config.toml
n_layer = 10
d_model = 320
n_head = 2
n_kv_head = 2
head_dim = 64
d_mlp = 1280
vocab_size = 16384
activation = "gelu"
norm = "layernorm"
norm_place = "pre"
norm_eps = 1e-06
positions = "rope"
rope_base = 500000.0
rope_fraction = 0.25
qk_norm = false
attn_scale = 0.125
bias = "all"
tie_embeddings = false
parallel_block = true
init = "normal"
init_std_qkv = 0.0291
init_std_o = 0.0
init_std_up = 0.0291
init_std_down = 0.0
optimizer = "muon_variant"
lr = 0.00891
beta1 = 0.93
weight_decay = 0.0
lr_head = 0.00462
grad_clip = 0.5
warmup_steps = 200
schedule = "wsd"
decay_fraction = 0.859
decay_shape = "sqrt"
final_lr_fraction = 0.0
batch_tokens = 65536
seq_len = 512
doc_mask = false
train_tokens = 650000000
steps = 9919
dataset = "wikipedia_en"
MLP neurons of a small language model. Each row is named by its layer, matrix (up: input weights) and neuron, and shows model dimensions 0-159. Each number is 500 + 50 x the weight over its row's rms, rounded and kept within 0 to 999. Numbers have three digits each.
A block is one neuron, or neurons of one layer that tend to fire together. After each block is what it responds to, as a language model described it from the Wikipedia text at the highest values.

L5.up149:504435555503551470552453544518529599503449444471455517484434469517646487572480553612430430470525514615549484471406493492578480537465567583485452522380425553490395512441518458476536501515530510502459483568476550439506439384545459476409518434487549612409530521469520585556486562483536479501586450551483466552509523470455440504396492550522538478542412536502553423392462401546458611437413492528531487464563418523410522520523486528505514570512477488494516477487471484481501486489497584
L5.up789:426530452458431566413548493571487472573471494609550550512512445516557541522625489509501528505512463538482484439549425517436521568617462453490570557553487520493560564452500508578517542390394506511543520432519493554405570549480515483540581490521441486420456575506525497590466579492498538534467583500536434456569446498532486485534462491611589510522478463501458526479447489386532504431526484476487456519563461437507486518471568605447512507495563507456501570544468343495457528481514562
L5.up986:553526451405459454455485556497481582476443560568448478520657512544614537547541539511544500509460452621638516523411505554479482550534486566489510437566432513487511565441531525473504617516446494386436553391514508449519452474444525427464470491501500462446511468514538445559521632458529469521453553479461521500518503474543505516602455485478424590442508558578435417419406434558484506505479524434469577368554548462520522475548504537463472480528490482505498490489461498462516404501534431
L5.up1219:524516425518545515503448443428561444460556518485506444539405538617540535482570485497553464531560462566527540486447513502476463532512449464522513469450498496594467534400443493521535448405503383482516571491469530504447510502504489537529539443551408535534554495505453480429447396563474505509506473467508500458476575607522575446573426528539483584517474423476484431518555513499559428512499505519363469546528388513535446538506516610450462494555527528452530505441479471518438481476501435
Responds to: Late table-row cells

L2.up122:467522468545504531530536566453525519568501519453502484509458576403526530580553533458506505459435546499520485577496501488428590534494425488473558415499502485643480448527560404489519560495468595538458400488453470450540438491455592467509587494484460477497395463608565515472529539553402598506500499442507461553457456613444479493478519441449574538513431552440478501611478509435498524556570433492486542472516521403428471509430519504551479508462499519652408520422541441551484409523461470
L2.up149:506546496509564507442536539531541459432515425520542505476503546434426493520572468544527550494424528464542463518386433501558458558586542570529513597592531496376433505504504521614405428510467412552421539493506448553593477564502503479529498628490577515480441471613538504483484552436529497624512448491578518583486424497478606636514465480525488524395439537463506394551429460454458543363494471459501486517467538445468596458493557460530560483433424528554448465462492461462444495472481447
L2.up212:558532469572459435443492548467450473412497449461562416511470446428469480517478455427460462508467457563464494576504534415593490519508544488548581330468504483494569521454590529466483457445541547499537527480466458530446487458601487512504466476546488470466507532522444472493503450541474533527538524590462528549440539455496483439486545512392560574447509586611511456560538417537529471463574537532472456504509529573490465439518545591465481505501633502490545458449447572502486523534494530
L2.up407:454463457610477527419522462457516504482462390518520444512560521506508543532557492446471485527358407539494470538539482480571468473469525466477490641483410532422474522568553458454391499455507471561521529529441473501531459463585528482544465511475490438504450556517474452523572504499406502506610462534508480488501392473459470418522522603586536554467480509496537475485549433568517513416528443436584620588536524463562536458427457423468477436485481536624482500484454482482431464611484570
L2.up476:490570560567457451579466463589502506362504411505562584353468507418393536470451498475521502511465540456565478470559535438544459462527502471488404541501453542498587511604535555438338528458508600541466445520459535490501415457550481439561521491473500557447449452507539525486578558548471489466591551483561489534483494487462531494453542519483515491406400490516536478456469480480456578557572609454544520516411492533515445501459512519519557528518470528471534464530465450525502568428516465
L2.up495:542448525570465500464599518455521433499529459510553443554552486568496540610512532463562537497497432531505511554490485494432489591480408573536508441447568563512545501450567511542413565463461426491472529597459547510559548475457504528568560465489506445481461485359471543496499418517575443526494545502453452516455531619567426434476545482512465479541512551467524463501467437576408480548451535524517468419428515548516463514578560422436424428495486490425588500417563441500532511528499467
L2.up577:484626463558507456571605490512371460473546412543530514587476460457523480488502370516484505495478553521526444463502551465484509489451494448515556468511487561538488467528557543480496490488460539567553535551508495472476512496503559539535461570528464512503402482487472526462513483470489545462562504445568502487555563438448541512515542485469545470528407534607495502496447472464504413499410544459462402439437546493561494455442526486499488504430445503530495543517495539535472524356473494
L2.up611:546484531561475577472564501461486563537541442518544494443505519511491403571570477419534525589482526483525386491489543591364518498479426472527562467536491553450473454522547467513486472460487462546418445499488501436459592529432525501604523538471471615513426519506498538444554461498449404452466499394541511533598515368519478422400536522490540573475454554550428482500589463598535465482430586515470523571527530550521519479463523480386462473486376472592539450493504481452430452486607536
L2.up664:488415506571507577495530416451570529515546452466507400553574437521467581541492475563477570507334471557549495516461462529506556368522451486524603491522447582486485487530528485571446526555421548476463492534529602500448475507412530453518439498461590568501539491480462535495479525532455526546531526526530493517548433557536438522483557458499510500515403510496568486392460546445537503449453501484546412491529517455458495478476512457560460437492481443575529474372616506580515549465495415
L2.up718:476479408557487449456480479451527464563581492456482545580577557621427547488536510518530464549510517594539517412571514517588551484489500524527612548527539497519510480434559517471434474470495518439484523482461540520533508545479597487438462486522546511445454419514474498489465439462394409470404446541477449534492475591443476626499446418543494606508467529546443516536555515522455496564527373482408453514457497504485489472528504456481409456482477452497478503462433461532403486502483436
L2.up783:501528517524522432554569474446408620440501426440450381570458467475475524615544474492459449480386534620433521450461455508648557457512437374494563453481529449479466527524522493472568523481563603530534410487560487472538490443544495440461529464448596593463464432433363512478491550609532497532454512523427430481509508490499442618482506518493586600502514528483495392577491484467449537495545454531540405519437508497499511422444503490481426423475498480481456512493486438526519461510481528
L2.up817:550548446558526420596514489446512475514470570484479614513523553531494412487512510576502512539507535528530509531503454460477536592581554537510499433539409515508581446540640529542467523460491480597470509438480497467540467441542551534540449510497543432445487458526503459561573502403520494420469521480569460453563437484451471591562536431364605542410585541489549537510486397465517555458589470523523603459448465585415540487474416478456449444506584515566441473465521479416533454495466456
L2.up935:531501545596502470489470501512550464472612420568472575434376493526520470452558465413474507520531501487509520506410451459522549560576521473487448465630495476484442481569463526471427595425491475517632466495526506589574476495520510513466480489546562481576587441540555522433549600476478478642482449502619418613483513468540448507418517515471513566466498549463559448517556463516473503530520518520554501488440491579435524564558580469432485535474467494496430488455490489401491477362368457
L2.up1034:478440543503531557404486477489561564465529454467469474549462614592483504462543590500553497513503539612537452470611566575539567456481505446537471489483470466463538566544561546432509461495516488452537487612509539509541531527432469542465564492582537516464547433530459505535560501541568525448540563474496495602456559495385481459556512442526540486504463522524477469497552534561481465500517473527490453498558544465398514496494494447558549423593465524527503509476448507536509398420484512
L2.up1070:466505445457557569593496526519478374523545486425534559520484553552476506533543508517425582419536507496454379588496516534360547505532535518460538444421539464505518590480486473533514404515501542522471520564496573516422477517541566433519502562493486560580544484531528528547423465524511560537475441535525540443499444506543586547433523428479487501450383521432497459495510522441521493446488564550518407546491574460467573453528586484526477420527562561615458489446435550424459449480471404
L2.up1131:451422501614480537521439515463566527431547486580510506580515471435464475509567537429574331607550480565542498513519448544539559479556533576568519480586547506413532538512544451496520488541485487548511525491501520484498415620428495490457560516462419514571509490515502578476544534546555506511596459483494488543500493519628551550475551488521493526506505594464578564601493461518457486548541554493493441478454516475363447585501525554568530471419509530439513506427467465510475448410348502
Responds to: Infobox and table field labels

L2.up31:463513588611478512432486383455467472527516477570451428513497550493568502526508416619466513482538440562514479457490523414555574536543498540509494548519438545498427498491432464468490461455454538545490528478474589550435530541587470515405594489579466489483598536564616502548537538566533420446486587433483417582487570539466430529472504577459505608489510492555647466510589443534442540507504458490511449525544523498517522461566508553390530454459529584467529528572477445417486412447518460
L2.up188:520505535512472552490552482611423523582479460498506583607568494437538515563564517552422482505554473473492474455479493540531507433628458456575446516429416538609443551435512532454378541512503450485453478574482564496509455498544462533480532523559504501377524562470518474530498400552504496544461481560472429521446534547542432502523487558547509562463425549514584579427437503547480518465554413458467514547484542589487599421510506519468586421513451541553583501486493538449530427485565515
L2.up238:380488479415452543405488462476375499470552551526592481549546527473492532455479466536482537519553617445543439472439465483546538491523496550520516473462489479471585518573464554532519516497482532357461566479490431539479563476543526475493525476549438545499524472431545472534497452513577534477478502475575481486512536517517431488498468480425538557528545480471609560510477546435501536454476505576510486570464543529519563429579434565427485476413541422564490455512564413378456446461429437
L2.up352:560496581460389466391455554477404496529580520500534493524562499543567475525473509569478536496538513564556459444429424500534497487501490544617552582537502353503447516407558457546468517507534621574518480600449509570463427477599489486496536487488439460465513525495475527537530525548540473467476523555512490475496556457513467461501560588475431547508530527597525496489556523512564551504595366545456474464465612539469572438473501500519537435566471574496627527568551440397488479618541512
L2.up389:472487561505524556549496416473600496535416574509483368546453534440516538562391408503429505504565488479396440450470420549555502424550513440518507512463355503452528602519532537586477415508422571452510495531592484449528385410525490537507446501599499589452525534492519489433500521501487570499462540570522442536514587472588475501477487534460459546468513425519511589440515459510537507537495453506464408531544543537487532529527574580428546481501561497525537527581486562543462484470538519
L2.up433:551552440456534420444549501548465499470399423436554423590439503468484526483531522546443468425525457578486579504483526452513546584573503503516420527498438479472496557579520496452448490497466577507493474492477522625419570482478455560508568410539483439579512477467606437542555514486505549511428502529484516555547558462421469489532467501570571607580493583671563460564536450508524508500481431467484494540440469503492476390503549544468498468470560511555523531509456494473469522417378623
L2.up617:583396545502492475450520512593468439512484459594548510495483513589510475521548500574391511438598448560618439464616549534559480563505480491427557515475492470459485517545494479454459473515540583490476478482454487593562508471562510491387505514475443470460561494531534542523528614531513529499503523476583504574530457567480502517438466487410471574488566501543536487490350455488462488490592476455486454484581575512549522392526551501512545555554477489432450470539485485450523410530455527
L2.up667:530413494502603587529556493460419496567565532428588456557548451386511536526507507553485485526520584388482484469458444493574590497473459575474489410427544392379425553462369520494450567548432559512475587558496425480463558487504526516447452519535477565541398559546499469507512391459538523437483536525452464574475469567537547469500517543530586540552496457610575426537567418470594613544567538486489485524450524529525504488504498569508482460559461499494482540458428454476489517464538465
L2.up727:518579486480505550452591549436470466495503459541500399514521524532464485492573489523510532588426426520521468518490510542464522462485524471496505463407541456391513453492438479484421545447490474444476531509526503570486590387442514489473522423512511527534421486522442598538510467588454521544436477538478528537475522536416512471487551526535585492492485532469515562471410534624479575437540378538429392553459480460518488426473538500506473431588475530542530499488553470477457500546544518
L2.up836:513515562506460500392454491474482482553468515506455504542539571466518559520558529625501514442512514583511494565549535456408507559564520418502474471531364511463468408488597460489481526419570546504528488543485587551414565475480527540523503438482547591622455522473639524483466450461511446550542550482487461561469583446461467547475537413529506566567564499543467622507499308464509569495521437549540503566404530465437460501506553451524537418409525500428557394546473458463464444457505481
L2.up946:442465451424463542426532425460528546490488493475535522538527423490505513478436529548557471552566580544459524468528488498522508520422566517543525510448417419537573555544479457520429494487555499459497525516463486490482496500513466476544552513618362467518533372437495484508478475447563502457556550479495531520533494501508526546549541466507461542539497532611593503400453466569444521524521529543447448598578556526573508405574483591601541437523567539430481431551517433519515491418519498
L2.up952:502576517431468462552495544462514484419430503607545483499525440596408582502504521472441468540426491537508497565471534472540496567411505514415513527463546521465512419489568629529440562506471579495568597516470479522528545488483488562528510445499529519458504394494555452589565463520460459487465611510581557567476531464466625526480456489499493555411405453441533458563500411573505480472509472574520477529409532517431571504558468485562511513530530527452525504514534466538462497604535491
L2.up980:553504505513490470407540533462420406447434561480477483523484462599493492510563492505514485574515493619445437587523458512599559503557541572513463521512504501449509516479486536486471490416525546445495498389484522539577446470486436499412457403499467484503494490484439410508479600522514509460506501385569570499488504480512520370520562440505546496485590526674606429608518439506508492558567451589491506565473512568527486574537472534521405475513521604476431473473488449510509470639537468
L2.up1014:488473495538481506482476379404500463540611502557562544563518532560553495582416449524493564501518464551498432581446540525576495630498506535376469513411524594464504510472513597586393486490528515576529510536452474523497514516466396378474516485528509525553553496462559422507493444520562449558527445452491478479527545518459477424402472498502538522547449448587466485447544513517559541440478488498470485548518609514448389469510517587503543511546496588513512524436534461431516564463539575
L2.up1160:454521506427538503500456477365481493510558545548484453486573497471499569475500473588431519506564462497532529494434444477467531444510483418501539577456427518430543432522496474475459495466507510501521493578546592455499557457512505491409491450425517478559457542451524410502634520514469531537463433524466554517542495487512460470542486467470576516447510503567495507498428529486443532470481503492511534595516600441463493407576545505497511374565520577433594439493457390391562494409505605
L2.up1251:487525534401458605445577484544473535480516544451505469572444518471576467485510442551525530462537439621439400628578424484458517461460476509520502501498473465403475547467448499541390551451452502421578506509503446579563607408515469435398429557465568513516539551570402518508550527520594486513477468474541446546454444548499435437488507432455566533454522491600555442479464452536555451502557419497478545488511458428557592403578521516460526472439413507542512536573502532402535462504402513
Responds to: Last table column

L2.up16:500503456486505566481522554588462504540466549509531494504532521411496609591562568587512500448459395486608468471534418512523581454544436575554615497386453372442470622541526587522455519451474489578500456519603473511545480586558461457483509458426561530479498539519534482497470623460500425538537538552505514519511474462485553414508426484644531571483510451585574500513407482494526539517549453554424471501470495592586465417448481505471505557490437496449465465521539442458484545460518536
L2.up47:451547501603449528509528504440495459486459487579483559510532516518424420473458428512519537449490507495535442421478503524455559438491480477555474349515529632397553531484483474484465426458479408539571453503558539480496552506512459511539445555555531495482422476576486510525513500549389526477469515571534519500442460436564577566470434499418555506443435464523441468553565505464600523525496537387505432510508493565532488426480551495465440582445603539521452537550561482450471621463444477
L2.up54:513613498459529514556467490534480460479544530509516489432474497482391457493546403399575479485522504503548506431454489555405476483545532527483536464544534521461560529411514467518430536536369502579508476535591499463549537465514391458359583509486544501559503451513567485530504461508474445508417402510438624550549543433537469599421508538494563524571539403469478497504476531489608477488514473602603462520427500546551559378431432455484494446422503499464591400554534455485541585427458476
L2.up123:543527531515462482514549512522572549424484504532556460489441499525470605476547471478507466388510489572506453479464485557494506566484540481499490519454538436425545598482537411453462412427530472535484512461549517476494543371536554468545561507531569527505394484466498455428541511435528523531433468448451550343454543436452478536465578492500448559539421536523604469578558497527493508538418523529510516529490539637438537565389501442495507499453508497503504483542524415547438576573548460
L2.up184:566518511516528436483440519577422469519502473470546468536555549491517426440488506500493492593573543565446525504457464595578478578499420500483612531426494605488533494454459461435573548621502433485442471510449508456495376479434396477470427426470535524451516448463505494423534517536427547546600473498465544512494571530629464562473479516466537593492523558527605476508411545504538479562492481479453547510594500478489624494527484533492489539451463461510524493581466432484463555438450592
L2.up214:499394537604540537587499470502436562622547508512485458446434474472433484526487531479495500437473462498564454513455388581464583464488513475442523494473494476548562479518558612483507527474426465460554501485553430502489444456497544459522600543558498480490550446424431527421595485471448557447573515448457487550557470492545444503493439529529525484549535544510507384479465579564352461552462494425555488475502450497530524460560551477557486618496438500473531496545512464496519597505524541
L2.up380:516530573523542556537503466394564459485506467528504496585487627539500545406427540472564428490480509474523555467490480434397545475470493515460438381527472471487501498463502485489489603444442515466533484445559496502487361509574576449473423508526518538473464456480564462510588462437452469443581533526456472519515532425496551575496499505503453429528533559534521446499406507492547480419519428461411466506550511600423476513622455463503499480519527495617574472457449511473453523484523607
L2.up470:434431507456505485461512588550465445517564580508480534442436586494490496563593502533503421508536495466528482422540529431558503557474416503598605507588506489499397469511444534567488623505507515554367484561452468540437493515516471535538581491521544551467391521608511501404512569468477445437521562492492564403542565485618472439507526524464457581511497503548530578515492487506524550514546454599491518507516529522481491552510427505481508544595442454491543505571499461498413551482497446
L2.up521:519500558492476501497474484530566539535447429482504557579506488502468573531529465440511519520491448513585471497557490468598492482484428500506574449504550551501497566498452459490511441473466473422548457516534470522498517513624465490554575487460585601436536561445528430521517557462472523391472519458486455468469545453479521619481572511427547450496516557522418482471456433480459502588524457526577486549523416451494496448510515488627529418535475560605528467412459424548534458497468573
L2.up581:510530514447443516437496567511518425529545589505537516528482549437463560543425522463575438544470474519453509508416443476427491475628579417495424522495523486462497619568454577481473513535481498467554479474440525464494468562507531516471494483531440531486470465501494452514545451531528458590460483486562495437472442450405539534550574458464550472623452561447593484550488527512507493373371532512539519570625502572460550538523434493506522534466521440532463518419486542424488511481531486
L2.up670:437560452634467625450415479595478499470543516516460568486556449479497489488411490498537484478468533565451502509470508521505449531472435461527449560490528549525474489556457536554454618461497447505493447483550400481444596457493492477541556433483530440500524456394520419494500516513529449488479453497428523473535453476547512513471525448567400527462497627576485507561539552605469518425506518520489455531487579582479463516486497520579477441506524601511493517487485477489474505410524451
L2.up691:366448496545550515549519494483531595488532551516504379439560453522434481505510508435401437437511586449516497479434497555551592499498506458556580452604509521556559472392497455486470486433424525434488541476507550528447476425517468524588569475533474452519523538620421506527510574533452531578611472494421506426463562512558486492513510580458460510543519538420464540539452434428485404548522533518567469516516502449481544522476510472435391498392444466535568446478559506480493460456496506
L2.up790:427581553467427536563500502466512570459453515491472539524545482445451496488527401525493495430491547484539493438502498560482503580547422550485562541450468470441433529503466556514447456480546454530411520561488549451457548478521508511433483550599489560482423501491510444449514487420582459475541518600468569542468475496516429505465419473554506432443537475400497438510453527587535443630471431513504532551466577566445518569448497469514571473556433535563553481457489435570565552583490517
L2.up1073:635505558413552429525582481465525580462469497555530530503448502497425425553407518473558513536572434461389467465520495430464560590488510566466505477483539572561529443639434550541431496530539447528546464495604456506500476540646411554619482501458456472482519419458529489517480487541561498443592517562490485443520460519426576594488539535559471540512487487578419459449510500546510566466459569470506478427489458469434482438530524545547556512556570491564513381489533485549474524486470515
L2.up1080:532438596472568533471484505566438564579543529471500510546494562404518445555427512478556508556414512482475467429446544498504499568486534472520603460497471407419572512474485529500508566544489445543470502545584466512526504448573411533530435499452471541457591512469462498505560493577514508378482561498536472409561411495496535665493531536470556512578452516556466484448481555451514523488576502571471538570540534541484624427498422544526503508459493401528518434404481437469491560426525526
L2.up1269:484531548472567573447465518527494600461432530547495444477539555437523397524499507412525501536516537478472447467525471472449559417470496539572514596476536473532503558435458484522458636493524459454406478437472427509441459445444524531463502567443480505543485449453473458484535527489462501449511501567532571448552508450611475543495398514531452514519520586585465482564460522429640459561482439549603579554558546502470553421489511461511465557525448550551467486564565612561429488445437502
Responds to: Wikipedia section headings

L5.up866:430519454520558489462585505441506541420514564522452573469480497578466396587572487485482546448460462535512486499499545522497450401549501437493441465462422510522504571540523544542419602599515532469434510536528465515502558484408469471466477536478486491499509467474510529550585455448424338500558580409551549636434547451549533487432599574520546494459492571547511537537415595453556516537453519465446504465478562465531502459481486411479509473526382391431419561492489559418457526516503486
L5.up985:454595434543488531406589452478498497559599557581527618560490433501486561488452434448552488508586511553509537526541426437508433532501414508470477537441449517489455572470509454413523516466499527551587490504585461539453562612535569506502513414459523477450479458545507491528487518592534516510433464536400464514490536465467490407494581515407548498542468510511423518506402533528482463417451513559448468521383476425545578479483483492503494550531568489527570431514568452511520443555535453
L5.up1016:496501421541509506487470464444494585433538443533460514539512467567563456504492437411570546384549492600472555504459452584499573558551551593527519524517507430482437497492523513457448584529318578458492474522526487544473568515450471413414380569452502455444583395494617424429557531505505498470507546483392512485466449445563478479443550488471440475545546546541460481540542523456488468564478482486502526505478505495520579477477454507446490530565574478452522510440511546517461420566410570
L5.up1166:475499472559494475509543487431509454460496430515543532562443595569555497506505473446575519444481481496491505541425492500523466555470495400539437564418532548521386508506569525502432504496460590404454435523590458503441565496473466401504588567486561569396466543454573454535473527510531481529534524502567503522463510460580422403529491476620444496504516541613534452425501623441501525552507549529506472498494430510516477550517414455476415483453518443491507543541572552451546491546459426
Responds to: Infobox and table field labels

L3.up1236:542500476469502537557562477495481588548573515534580472574586525595475507496545495550510455505549458558472425557522458553443465516482612529473508444561508529511454476518481443418388497542455514435542482472397461572530498434534582538429483461418501499462477574398479505466450516449582501455527456518471400495501529515567479533525516501524473607437436610538523549490557430542457532527499499492423508483500474535559502485512522523529489438379452571487470391470480498422520399451479455
Responds to: Late cells in wide tables

L3.up233:457484456577439462480592521504466522511556451482436548550432471544521467594504483425534549465474446461489399471515487501522565518585470509476540446587502621464426620452431531514434530464434476596508465464467475609499522562552517428443532489456537475521565417566490572497557482498597572477530539477549508535546539516552512554452466483479448419504528569491546367456543488494438474473458538464360440494557424493510533458600463467459495492529436494490464509457495540503398502566522539
Responds to: Infobox field names

L3.up657:534411524536585494638532552602495538481418498487531479545567473487480456553508536500586517509519479497492435563487530499510538524475532523489548414490560449377471554539404519477498470569544553557471479504546541548482486476518455489531578521484493540442432407473492632398520540535507551539568449514484449508603515452538455509389469553570467498467487556443493500534552488510484489511483506514465437470579573430445487463434537457518546512410328343494456491526421454467452388464496539
Responds to: Wikipedia section headings